config.toml
attn_scale = 0.125
decay_shape = "linear"
seq_len = 256
MLP neurons of a small language model. Each row is named by its layer, matrix (up: input weights) and neuron, and shows model dimensions 0-63. Each number is 128 + 32 x the weight over its row's rms, rounded and kept within 0 to 255.
Before each neuron's rows, "fires on" lists the tokens most often at its 100 highest values on Wikipedia text that the model never trained on.

fires on: "la", " La", " la", "ba", "wa"
L5.up140 [110 150 146 140 146 125 134 152 148 120 125 131 117 128 134 130 144 107 125 164 134  84 154  99  83 175  99  93 108 173  71 152 181 177 185 136 114 134 130 155  93 146 135 120 105 133 136 182 123 118  74 179 133 134 158 114 135 125  95 117  68 157  92 127]

fires on: "y", "n", "ral", "al", "ra", "q"
L6.up52 [192 115 169 123 116 140 136 171 106 124 125 174  57 145  91 187 177 136 136  86 144 118 156 132 148 207  30 116 107 102 120 145 131 138 142 168 193 155 137 122 107 192 119 129 166 114 176 114 133 174  92  66 223 131 186 121 125 142 145 122  96 151  93  63]

fires on: "gra", " La", "o", "ba", "se", "am"
L6.up677 [ 96 108 199 148 165 136 139 115 144 132 118 173 120 147 179 150 145  87  98 149 149 111 141 144 111 165  37 138 153 104 151 120 146 151 162 135 107 185 169 114 105 170 120 155 167 107 112 155 147 108  95 145 138 102 156 143  79 115  79 176  56 160  74 115]

fires on: "ol", "ra", "o", "er", "or", "ke"
L6.up433 [107 166 135 170 136 135 152 112 151 111 109 170 132  97  95 176 140 115 146 173  89  81 110  70 153 188 127 150 129 122  36 108 103 125 157 139 179 150 163 139  89 163 117 135 221  97 100 155  64 103 102  77 153 164  86 176 104 121 121 104  50 157 134 126]

fires on: "wa", "or", "en", "ent", "ut"
L6.up257 [117 138 175 113 159 143 135 137 130  69 162 138 164  85 109 190 126 113  63 110 107 113 119 122 141 153 115 124 105 150  97 143 139 126 190 212 158 125 148 106 100 170 100 113 150 137  72 159 179 123 156 161 164 125 159 143  41 121 109  79 111 123 160  94]

fires on: "ed", "amp", "ug", "t", "c", "ist"
L5.up556 [ 89 144 148 147 121  78  84 144 124 131 142 126  66 102 114 120 109 177 136 126  95 104 155 141 129  96 166 159 121  90 135 128  71 125 135 163 121 188 128  82 114 136 176  98 123  52 124 109 172 125  91  89 157 108 160 146 171 136 134 140 159  76 144 142]

fires on: " Po", "hi", " po", "o", "te", "a"
L6.up891 [110  88 143 111 171 142 171 137  68 106 108 101 154  91 112 145 147  86 111 184 151 152 129 101 171 133  93 123 130 111 126  71 136 158 185 202 174 162 114 123 125 111 134 117 139 158 138 133 186 137 128 162 102 102 104 144 104 193 100 101 132 185  70 118]

fires on: "e", "re", "se", "ra", "and", "ed"
L5.up119 [ 85 112 199 169 150 140 141 106 144  74 141 110  93 127 150 104  93 113 124 109 163 120 144  76 177 156 113 124 124 130 164 145 110 105 113 193 125 113 140  67 103 176 134 148 166 128  87 132 124 150 202 107 164  81 111 162  99 145 101  83 145 139 116 177]

fires on: "e", "r", "or", "ar", "m", "ter"
L6.up769 [108 163 170  90 141 144 171 117 121 141  81 119 104 160 149  95 117 184 148 143 126 114  82 107 111 223 125 154 131  98  51  68 107 130 180 130 219 139 130 132 139 180 164 135 169 118 167 101 136 100 140 115 133 137  58 138  88 145 133 131  84 147 119 105]

fires on: "k", "ant", "d", "ed", " ", "en"
L5.up279 [150 160 131 164 151 125 133 117 222  90 126  86 133 147 132 160 185  99 163  75  78 173 120 103 130  97 103  90 149  63 146  97 176 107 138 154 118 170 100 139  94 179  86 124 169 122 213  94 124 140 117 144 135 133 152 142 172  84  78 109 135 115  32  99]

fires on: "e", "es", "ed", "er", "ing", "ring"
L5.up575 [109 148 115 129 190  93 164 166 170 113 129 130 150  99 160 143 164 203 114  84 148 140  66  85 132 128 106 120 168  86 103 144 133 117 183 212 143 153 158 138 138 140 183 136  91 128  85  97 103 104 129  91 132 138 112 152  66 158 124  96  81 103 138 105]

fires on: "n", "b", "re", "w", "mp", "e"
L5.up49 [171 164 104 170 145 110 101 137 183 127  81 136 117  84 153 160 132 155 160 121  94  46 125 104 130 138  76 159 148 129 167 138  92 218 173 120 158 100 162 141  95 127 130 125  99 102 150 120  56 167 114  85 138 155 113 134 117  90 137 160 112 123 170 103]

fires on: " can", "s", " Go", "ud", " W", "ul"
L5.up185 [153 127 109 115  89  59 116 139 139 146  96  98  98 122 163 131  88 112  98 144 132 109 156  87 175 143 143 140  91 129  86  98  89 190  88 165 126 102  67 115  78  83 117 144 153 121 161 146 189 118  73 168 200 152  94 121  91 137 137 160 102 140 150  93]

fires on: "s", "ti", "t"
L6.up556 [133 151 153 179 128 126 111 120 126  75 117 128 122 126 189 125 188 122 148 158 129  98  62 124 150 111 142 114 124 102 112 111 141 160 120 120 100 130 105 106 108 151 113 125 126 116 123 193 195 156 162 139 152 170 130 139 119 174  90 118 169 161 113 121]

fires on: "c", " St", "ic", " the", "le", " st"
L5.up213 [145 127 151  89 141 107  70 123 143 150  97 117 141 118 138 105 156  88 139 162 133  80  84 127 106 104 119  27 113 130 123 125 170 163 142 118 122 155  85  80 117 134 124 114 141  84  75 179 142 147 183 109 147 148 158 111 130  88 150 124 169 120 165 133]

fires on: "ed", "al", "il", "el", "c", "ful"
L6.up593 [189 189  98 168 162 105  91 129 144  60  99 136 171 157 160 159 134 160 137 107  77 109 186  97 123 114 130 130 105 130 141 122 148  94 123 208 123 139 143 114 125  95  88 129 114 131 147 116 117 204 158 125 135 161 126 152 127 123 149 148 172 112 111 139]

fires on: "n", "k", "man", "s", "red"
L5.up743 [117 141 122 174 160  84 122 149 141  94 178 143 173 113 171 139 122 195 143 142  70 102 117 114 157 175 138 149 106  90 119  91  98 122 117 166 134 117 123 134  98 160  84 164 116  86 157 115 132 167 114 169 107 191 186 144  81 192 112 167  79 129 164 132]

fires on: "c", "us", "l", "vol", "p"
L5.up543 [ 93 204 169 127 141 122  97 159 103 112  84 200 124 104 127 142 142  87  49 160 103 103 155 129 143  91 121 124 120 115 131 156 185 157 171 143  68 155 132 166 111 105 144 127 119 102  98 145 185 142 108 156 160 148 141 198 100 140 121 153  93 144 153 109]

fires on: " ", " \"", " un"
L6.up753 [114 146  93 169 133 151  88 234 214 110 123 100  88  91 143 118 154 133 113  92  98 100 104 140 127 156 112  72 143 103 102 103  86 102 136 138 156  97 103 114 121 159  51  87 164 131 143 145 145 146 131  86 143 152 149 190 109 134  95  79  91  87 132 100]

fires on: "an", "st", "n", "ult", "en", "tor"
L5.up542 [115 221  81 161 120  44 100 150 142 140 134 118  46 142 163 154 137 126  94 128 172 139  84 107 166  85 150 131 166 123  76  88 132  94 155 127  40 120 160 100 104 118  78 144 151 129  84 116 171  90 161 128 137 182 139 158 137 136 137 128 197  95 107  76]

fires on: "l", "on", "al", "in", "el", "ul"
L5.up73 [119 117 101 139 113 113 167 117  93  78 152 154 106  97 169 145  50 156 126 105 166 141 158 110 167 164 103 139 111 134 119 176 140 152 139 172 122 126 110  74 105  90 168 116 124 132 103 205 135 136 113 155 151 150 126 161  90 137 136 102  80 145 114 104]

fires on: "t", "i", "a"
L5.up268 [137 150 190 195 117 117 124 135 103 100 101  99 126 112 136 155 124 103 130 191 107 101 132  82 140 129  80 135 135 109 144 104 149 148 194 153  94 169 147 120 108 177 103  95 160 143 172 138 159 156 174 124 130 118 155 176 136 101 129  75 147 118 116 121]

fires on: " |", " Go", " P", " W", "P", " G"
L5.up401 [168 160 102 129 142  92 148 137  91  98 157  57 158 157 142 126  97  89 102 168 173 120 137 133 154 148  77 153  78 166 152 140 160 182 116 117  84  98  95 136  54  85 115 127 101 150 123 152 169 142  56 144 209 143  80 125 118 125 110 171 144 109 142 135]

fires on: "ar", "ist", "li", "ig", "al"
L6.up419 [110 141 175 190 137 159 134 145 111  97 107 125  93  97 209 138 112 143 143  81 196 130 134  28 146 123 106 127 110 180 121  95 186 124 155 158 139 167 105 109 106 122 183 127 131 162 114 170 148 168 127 158 142 153 114 154 133 155 128 102 128 100 120 123]

fires on: "\n", "or", "b", "ol", "et", "ul"
L5.up601 [115 124  79 168  84 100 141 122 121  89  95 128 141 110 127 163 151 154  84 162 228 125 108  92  91 200 136 116 135  90 101 136 100 155 154  91 143 193 138 131  91 130  59 118 144  80 111 253  81 136 133 123 187 103 106 177 136 149  97 106  89 145 161 125]

fires on: "e", "re", " ", "i", "er", "u"
L5.up491 [153 126  86 139 119 122 135 163 137 139 120 167 107  47 124 148 144 178 159  72 178 137 103  66 169 190 108 106 173  75 146 117 150 110 117 126 133  84  94 147 102 141 134 144 113  94 115 126 102 114 113  81 161  94 153 136 101 186 110 116 107 103  91  84]

fires on: "t", "fe", "pr", " comp", "p", " medal"
L5.up870 [ 93 124 214 142 120 100 101 128 131 149  83 179 117 128 138  97 164 166  20 129 161 150 163  80  95 115 135 166 161  87 115  37 137 163 197 172 127 118  91 161  98 160 139 133 163 150 116 101 134 111 150 152 131 159 120 146  67 161 114 128 114 113 155 174]

fires on: "n", "ch", "ri", "e", "ed"
L5.up890 [158 143 160 163 158 103 119 164 108  89  88 180 101 113 200 172  74 148 120 157 146 161  66  56 161 160  88 110 149  84 127 142 170 149 126 136 104 172 107  55  97 136 170 132 134 155 118 106 111 112  85 143 127 131  99 178 140 132 112 111  79  95 114 148]

fires on: "e", "w", "y", "ra", "ub", "od"
L5.up374 [135 144 104 130 117 121 160 134 168  52 183 138  96 116 173 136 195 102 149 115 145 156 113 117  86 158  71 131 139  95 124 118 169 155  87 199 115 139 128 120 123 181  96 129 147 113 169 146  82 168 195  93 168 113 111 172 158 136 123 106 127 130 123 132]

fires on: "b", "t", "g", "s", "ab", "l"
L5.up748 [127 107 204 102 154 107 122 125 179 105  93 106  84 122 139 169 139 168 135 155  71  84  62 156 126 126  63 119 172  65 120  84  96 128 124 141 129 143 161 132 123 169 123  90 136 155 175 113 111 209 192 143 157 129 138 148 157 166 115 108 126 158 119  96]

fires on: "ch", "th", "ed", "st", "c", "or"
L5.up563 [122 159 132 111 119  58 103 155 152  90  99 191 102 140 119 109  92 151 144 144 106 103 129 121  94 110 134 108 171 145 152  74 136 132 143 151  89 192  80 112 104  61  99 135  80 111 113 100 142 189 169 132 134 166 163 108 151 107 145 182 172 108 128 115]

fires on: "ci", "ce", " Party", "al", "i"
L6.up483 [ 68 113 151 103 122 105 113 198 126 138 164 120 141 147  98 121 172 148 135 175  91  99 133 100 187 117 107  92 121  75  66 116 162 157 170 142  95 134 157  78  99 151 142 100  94  82  57 125 131 164 154 166 164 160 135 106 152 179 111 123 158 143 143  95]

fires on: "w", "n", "el", "3", "o", "p"
L6.up577 [169 179 160 120 136 145 161 103  83 109  28  98  63 124 175 210 164 115 114 103 107  95 125 122 146 100 111 135 103 154 105 138  93 125 178 202 171 127 131 151  88 105 160  40 128 151  85 154 194  57 109  86 137 118 139 142 146  75 144  92 142 140  94 113]

fires on: "ol", "er", "ar", "et", "al"
L6.up425 [136 137 186 174 134 127 154 111  54  91  80 113 149  87 167 142  89 149 120  79 145 131 162  44  96 183  93 160 138 161 139 118 122 128 171 126 131 245  42 152  77 134 166 117 126 152 111 173  92 157 125 135 170 161 143 158 126 126 141 106 127 140 133 155]

fires on: "or", "c", "ir", "fe", "re", "."
L6.up825 [ 71 153 115 108  87 105 142 140 105 113 132 149 157 173 119 150 179 127 111 152 145 136 124 124 150 180 117 173  81 114 109 137  95 127 128 148 145 144 140 122 111 140 158 127 106 145  70 173 139 133 164 142 141 124  84 145 105 179 107  49 131 107 162 146]

fires on: "°", "″", "c", " Pe", " p", "fe"
L5.up255 [153 173 187 100 112 107  89 120 103 105 130 117 140 151  89 154 147 121 118 120 134 140 142 125 128 115 156 188 116 144  92 131 114 168 143 136 142 139 111  61  95 148 116 155 124 142 115 105 163 194 148 175 130 103 105 139  88 119 120  84 154 105 122 155]

fires on: "st", "mm", "br", "t"
L5.up409 [122 128 205 132 141  56  92 123 138 112  90 118 164  71 178 159 160  75 139 199 177  82  86  96 100 154 132 128 138 121 151 119  95 118 197 126 187 138  92  88 102 158 161  57 151 120  96 190 121 146 185 126 121 104 120 161  96 148  78  90 141 119 154 158]

fires on: "s", "or", "n", "an", "c"
L6.up445 [146 149  86 162 138 130 143 122 177 132  88 138 147 139  98 161 100 153 153 161 181 117  39  92  75  82  97  90 120 121 123 173 162 146 145 134 203 152 126 127  94 120 100 111 149 155  87 157 100 162 111  86 129 131 113 137 140 137 152 134  94  73 129 106]

fires on: "iv", "o", "ro", "ol", "n"
L6.up92 [154 122 128 142 156 106 131 153 208  73  89 155 155 157  65 163 126 171 136 127  62 104  98  70 131 116  67 157 182 139 117  87 107  98 156 147 146 179 159 131 107 139 119 116 146 100 144 111  87 140  68  92 187 155  96 156 152 113 126  99 155  79 128 114]

fires on: "u", "lu", "i", "os", "lo", "bu"
L6.up533 [104 127  98 107  61 130 127 122 117 136 104  79 142 130  82 137 152 178 106 200  64  98 135 136 108 120 124  77 108  97 101 117 137 105 135 176  81 132 140  98 139  96  77  50  76 121  73 125 143  97 126 114 153 129 137 153 141 195 125 126 134 187 120 159]

fires on: "th", "us", "op", "ex", "ci", "um"
L5.up327 [134 171 162 137 191  75 138 111 124 114  97 144  86  96  91 131 108 135 119 201  90 151  66  53 117 132 110 112 174 165 140 108  75 126 154 168 120 131 116 114  88 145 132 134 171  82  79 147 144 120 147 194 113 143  86 124 107 109 135 148 174 172 130 116]

fires on: "th", " h", " Th", "i", "D", "mm"
L6.up423 [156  98 194 108 147  91  96 131 111 141 157 134 154 128 146 137 196 147 160 183 111  92 125  96 126 134  76  94 140 169 146 127 156 116 144 152 143 135 118 176 103 154 103 117 189 128 151 167 138 174 173 132 211 109 121 119 107 169 129 175  97 122 121 115]

fires on: "u", "ri", "ho", "bu", "mu", "ir"
L6.up611 [165 127 144 124 118 148 102 107 139 110  96 103 120 101 151  91  67 134 106 192  63 112 118 161 110 114 138 147 142 146 152 101 150 109 137 176 141 166  75  33 148 141 125  23 118 119 119 158 160 118  93 151 144 198 151 174 140 105 110  96 166 166 116 148]

fires on: "th", "ro", "o", "or", "ri", "ir"
L6.up329 [100 141 131 133 118 134 142 129 169 116 126 153 125 154  87 157 109 178 176 126 115  51 100 151 119  78 135 157  88 120 165 108 109 116 152 113 159 169  66 101  79 148 120 137 186  95 125 125 147 131 132 124 173 148 134  98 165 180 123 130 100 138 150 131]

fires on: "th", "c", "mission", "elected", "il"
L5.up734 [107 125 110 139 145  91 118 141 151  75 127 170  96 140 116 117 144 152 184  88  51  38  86 103 180 137 156 112 155 116  96  90 150 147  76 106  87 164 139 127 115 121 129 175 109  36  99 137  58 125 103 141 149 110 169 133 165 134 141 192 186  66 145 124]

fires on: "en", "un", "ne", "ain", " un", " "
L5.up184 [143 146 103 162 170 155 105 130 173 135 128 157 100  44 153 135 213 148 103 135 105 124 112  59 171 135  88  80 171 116 105 127  91 160 178 171 173 134  97 127  92 135 115 127 165 156 143 147 194 226  83 111 159 152 206 176 127 141 136 144 118 154 137 107]

fires on: "ing", "ed", "ant", "s", "ent", "|"
L5.up390 [115 133 150 179 140 137  86  48 115  54 150 120 140  82 123 165 156 131 158 138 149 103 103 144 183 170 116 243  86 174 140 112 129 117 122 150 127 205  67 127 144 160 119  89 129 138 131 146 129  96 112  90 144 144 152 144 124 157 183 112 190  99 120 188]

fires on: "la", "vol", "c", "ed", "al", "tra"
L6.up220 [ 99 152 116  84 127 117  75 167 111 147 110 137 125 137  93 108 176 154 113 119  99  74 154 141 119  86 137 122 117  77  82 104 182 127 157 134 104 200  79  78 116 156 151  94  77  85 141 117 149 214  59  69 150 112 160 176  99 119  78 153  95  78 137 145]

fires on: "th", "nd", "and", "ge", "re"
L6.up337 [171  85 198 140 136 120 179 147  98 112  88  95 101 133 182 129 153 125 171  90  78 160 144  87 176 136  85 186 114 128 113  86  68 167 107 164 159 101 107 145 104  96 120 136 228 175 111 118 125 119 138  98 157  67 136  84 161 140 130 118 112 127  90  89]

fires on: "ur", "ttle", "ri", "or", " to", " of"
L5.up65 [124 133  94 151 161 130  69 138 188  76 185 180 151  92 128 163 161 139 184 151 172  64 108 151 143 159  22 129 107 108 115  96 124 149 144 100 147 160  97 143 147 192 112 118 139 162 140 170 147 124 148 103 189 149  99 158 156 115 114 149  77 137 143 117]

fires on: "vol", "l", "el", "n", "on", "a"
L6.up161 [113 142  72 142  99 140 148 121  95 117  76 183 121  87  88 172 137  49  76  96 112 119 105 131  93 112  97 137 144 125 137 122 153 217 215 117 165 137  88 117 110 141 117 142 141 137 144 165 175 120 115 100 174  87  46 165  77 140 123 177  75 102 112 151]

fires on: "|", " 19", " ", " |", "-"
L6.up314 [136 121 183 135 174 139  39 173 157 152 156 144  74 166 155 180  99  95 126 130 126  94 117 119 112 139  96 135  64 107 124 129 172 191  93 123 127 137  60  86  64 167 150  86 144 174 136 113  85 139 123 151 134  90 133 133 147 134 104 137 135 116 198 107]

fires on: "ra", " same", "rom", " that", "min", " his"
L5.up646 [102 146 190 133 189 111  99 101  75  70 162 140  72  79 141 162  79 161 116 173 167 134 116 154 121 133 105 137 159  89 131 107 153 127 154 172 125 131 109 119 138 186 127 104 210 144 136 143 178 130 132 168 152 207 137 174 144 171 161 112 134 133 111 122]

fires on: "e", "te", "i", "t", "95", "96"
L5.up612 [103 128 162 110  87  91 118 162 111 131  63  65  72 159 139 172 143 109 111 154 135 123 104  96 103 110 104 110 194 172 103 118 118 116 118 173 101 192 120 135 107 155 123 106 121 101 147 105 163 105 138 114 118 118 182 119 133 155 116 133 150 192  98 126]

fires on: "e", "u", "emb", "B", "pe"
L6.up371 [119 131 166 124 168 104 125 134 106 168  82 114 131 138 186 134  96 183 118  99 204  68 127  89  87 137 147 121  68 142 119 115 123 138 128 187  95 177  99 185 109 164 165 124 104 178 155 115  88 140 142  62 187  49 132 144 133  89 121 153 143 101  70 112]

fires on: "p", "pe", "ign", "ed", "emb"
L6.up356 [145 144 198 171 147  74 116 130 145 123  56 202 166 138 180 106 177 141  94  97 113  77  98  82 116 154 104 108 153 100 161 126 100 149 135 130 130 133 112 154 107 188 146 115 107 131 103 139 143 149 127  74 184 106 136 134  83  97 148 133 156 119 152 132]

fires on: " do", " dis", " not", " did", " Do"
L5.up273 [104 124 118  91 164 119 131 146 141 152  77 107 135 151  92 118 109 157  83  93 169 148 115  73  73 100 133 114 126 148  72 142 151 107 134 144 168  80  86 149 112 119 106 147 138 144 112 122 109  90 128 165 109 154  98 138 120 168 155 171 100  48 127 159]

fires on: "ar", "le", "gi", "a", "s", "en"
L6.up177 [100 105 108 126 196 124 161 147 151 117 173 153  93  91 157 148 164 123 107  90 167 131 147 109  92 159 164 150 131 114 149 141 137 208 207 127 136 154 110  68  39  71 118 124 179 107 132 138  95 159  60 149 168 168 134  98  55 156  84 163 119  98 108  65]

fires on: "re", "ge", "de", "ite", ")", ":"
L5.up781 [161 150 139 143 115 122 143 167 120 110 175 139 168 169 143 156 151 133 127  85 151 144 156  90 148 183  95 120 105  90 111  81 105 197 137  86 168 117  91 167 132  92  64 106 160 137  88 152 177 128 173  74 167 112 106 110 133 108 138  43  72 112 141 136]

fires on: "el", "w", "y", "3", "2", "qua"
L6.up778 [ 66 172 190  64 141  82 115 117  76 129  38 156 108 162 136 157  73  78 114 137 134  73 134  92 107 102 120 139 106 124 141 115 121 151 119 173 105 129 124 191 114 102 160  87 132 132  81 142 169  66 104 114 145  93 161 137 165 129 126 110 128 150  66 141]

fires on: "s", " a"
L5.up875 [187 158 131 173 107 141 117 136 144  97  81 122 155 159 129 127 135 123 136 135 103  70  28 140 125 101  67  90 155 176 117 131 134 144 104  93 131 148 138 156 108 100 104  62  93  98 129 181 173 174 126 188 121 181 115 137 165  99  99  86 169 143 130 125]

fires on: "or", "ber", "ent", "mon", "ter", "ko"
L6.up48 [122 128 178 127 139 118 144 129 144 101  82 141 123 148  72 127 151 140 113 132 103 127  71  43 144 203 110 145 123 143  74 111 148 130 109  87 186 113 127  64 110 159 159 157 153 149  71 184 124 130 133 156 140 211 100 143  71 114 133  37 105  97 119  81]

fires on: " the", "u", "ra", "st", "re"
L5.up819 [145 151 123 104  82  89 112 105 117 140  91 107  83 136 114 107 143 126  75 109 148  25  95 125 105 105 162 136 120 177 133 143 118  99 167 102 108 149  63  69 125 139 174  53 110 103 161 121 170 136  88 128 141  99 170 127 123 190 134 129 141 107 124 109]

fires on: "is", "en", "an", "th", " inter"
L5.up241 [135 144  80 165  81 137 113 126 176 118 168 181  45 130 117 107  87 141 137 125 174 125  98 124 156 139 143 121 113 138 118  98 114 121 152 134 176  91 176  66 104 160  91 145 173  77 188 121 111 109 152 136 132 144 130 148 125 124 134 145 188 138  96 109]

fires on: "s", "f", "g", "p", "pr"
L6.up799 [193 164 147 162 136 129 113 135 129 138 143 198 111 147  86 105 112 107  56 160 158 151 163  93 110 149 102 127 164 124 151  87 118 192 140 115 130  86 107 151 115 149  96 112 139 123 174 140 104 114  92 137  95 146  34 205 104 126 114 152 108 145  84 153]

fires on: " |", "|", " =", ":"
L5.up687 [140 149 214  78 235 118 123 196 128 117 108 115  73  97 203 191 175  97 134 186 121 146  92 136 153 182 108 120 129  68 173 121 182 139 136 142 106 118  99 118 118 104 127 124 149 128 117 138 112 162 122 142 140 160 112 149 159 137 141 149 112  92 130 116]

fires on: " of", "et", "it", "ut", "mo", "ar"
L5.up835 [100 150 161 206  93 123 150 150 126  97  91 130 200  82 144 123 119 126  23  71 167 142 158 118  95 149 114  91  96 137  97 124 143 118 161 169 157 115 109 121 118 165 138 120 133 139  73 192 121 138 173 121 145 210 140 170  54 121 137 136 115 143 137 151]

fires on: "c", "ig", " early", "und", "con"
L6.up874 [166 174 182 113 148 116  86 111 123  43  99 107 152 162 207 198 107 163  74 119 149 103 135 130 155 118 151 151 193 101  69 160 196 125 114 193 143 149 117 101 119  89 153 147 130 128  65 111 157 110  96 191 118 155  69 129 138 133 120 127 155  72 129 126]

fires on: "el", "er", "br", "pp", "e", "g"
L6.up777 [145 149 116 154 135  99 151 117 136 157 104  90 133 106 170 143 128 230 104  86 119  93  67  65  96 112  85 143 130 149 131  99 158 183 161 160 154 159 118 193 123 160 144 129  92  51 108 142  74 117  95 148 144 130  98 124 143 136 126 127 136 138 174  94]

fires on: "ing", "l", "ation", "al", "ations", "ue"
L5.up122 [102 119 142  97 116 102 172 148  84 158 117 118  92 120 202 139 165 182 132  88 146 120 151 113 180 131  85 150 160  91 141  58 153 122 169 218 160 150  80  96 102 118 190  53 120  91 103 129 117 125 108 109 135 126 122 157  92 113 109  71  87 176 120 169]

fires on: "o", "e", "ra", "ro"
L5.up522 [114 149 103 107 107 122 166 126 132 114  87 134 142  99 116 126  95 148 158 124 152 148  97 120  73 131 113 161 108 159 155 126 139 143 145 146 132 132 138 126  69  81  91 130 111  91 136 133 176 149 115  84 176 180  81 149 100 207  61 155 101 143 149 119]

fires on: "ctor", "ra", "al", "way", "min", "ed"
L5.up67 [162 189 179 129 184  95 126 147 102  82 165 144  64 107 141 237 179 181  55 128 153 129 110 143 174 168  77 133 165 126 136 119 130 114 131 211 177 154 145 147 137 207  98 123 138 154  70  92 134 116 108 142 116 169 124 165  73 156 135 115 141 142 153  92]

fires on: "it", "c", "t"
L5.up817 [134 156 167 171 172 112  83 197 143  91 117 110 141 160 136 151  96 101 119 195  83  57 119 158  88 127  98 183 134  72 134 113 169 144 123 131 121 147  84 106 156 161 154 115 125 124 186 106 166 102 175 127 154 134 175 152 170 118 108 101 139 114 143 109]

fires on: " f", " ", "ed", " success", " run", " time"
L5.up843 [169 120 133 182 139 158 113 116 181 156 126  86 133 109 176 120 132 199 168 122  97 132 117  84 129 125 134  93 170  99 115 115  99 163 155 151 126 157  88 116 116 103 101  86 102 156 151 145 137 143 116 122 175 167  98 186 176 105  92  96 141 142 135 113]

fires on: "ch", "up", "pp", "x", "ix", "iz"
L5.up844 [123 148 197  87 198 106  98 147  81 131  97 147  71 104  97  85  81 160 135 102 131 136 142  46 126 133 131 101 119 124 129 159  78 149 110 158  88 120 120  73  98 165 138  93 153 114  68 139  81 145  84  74 118 143 158 134 149 106  97 116 204  52 136 153]

fires on: "s", " years", "ing", "ers"
L6.up553 [150 174 180 126  95 107 165  93  77  91 182 168 124  97 112 112 115 169 114 123 150 127 142 137 133 117 124 169 140 115 122  96 147 153 135 210 122 165  93  84 127 169 165  87 160  66 156 130 110 100  82  95 110  94 158 133 148  99 151 107 107  91 142 156]

fires on: "e", "w", "s", " |", "le", "o"
L5.up824 [148 134 185 140 191  66 186 120 103 121 105 147 106 150 142 128 109 112 131 157 108 114 152 124 148 129  79 155 138 123 139  80 109 186 125 128 133 115  57 113  86 106 145 124 230  80 135 171 118  95  32 178 147 125  77 168  85 150 151 170 129 109 112 119]

fires on: " |", "us", "|", ":"
L6.up400 [123  98 141 132 141 133 106 193 163 146 163 181  87 117  65 117 161 120 147 170 119 163  64 160 150 153  97 144  66  58 130 134 143 178 140 149 106 104 123 130 105 157 104  97 160 143 145  95 162 126  83  99 156 113  74 178 171  88 156 159 158 107 174 100]

fires on: "s", "al", "u", "n"
L6.up486 [102 124 117 164 156 132 121 142 133 145 190  86 138  99 139 163 155 178 141 170 145  89  92 112 159 129 143 132  32 130 131 129 100 108 159 173 198 141 159 107  86 192  39 110 105 164  97 150 187 138 152 115 104 125 163 157 115 136 102  68  54 107 109 136]

fires on: "e", "s", "or", "n"
L5.up710 [136 143  48 173 106 116 116 126 132 141 118 160  86 140 135 123 166 124 154 152 121 108 106  77  91  89 153 150 127  68 140 126 100 164 161  96 175 131 128 134 104 112 144 149 154  98 113 140 138 121  53  95 196 127 108 161 156 137 125 149 110 100 125 104]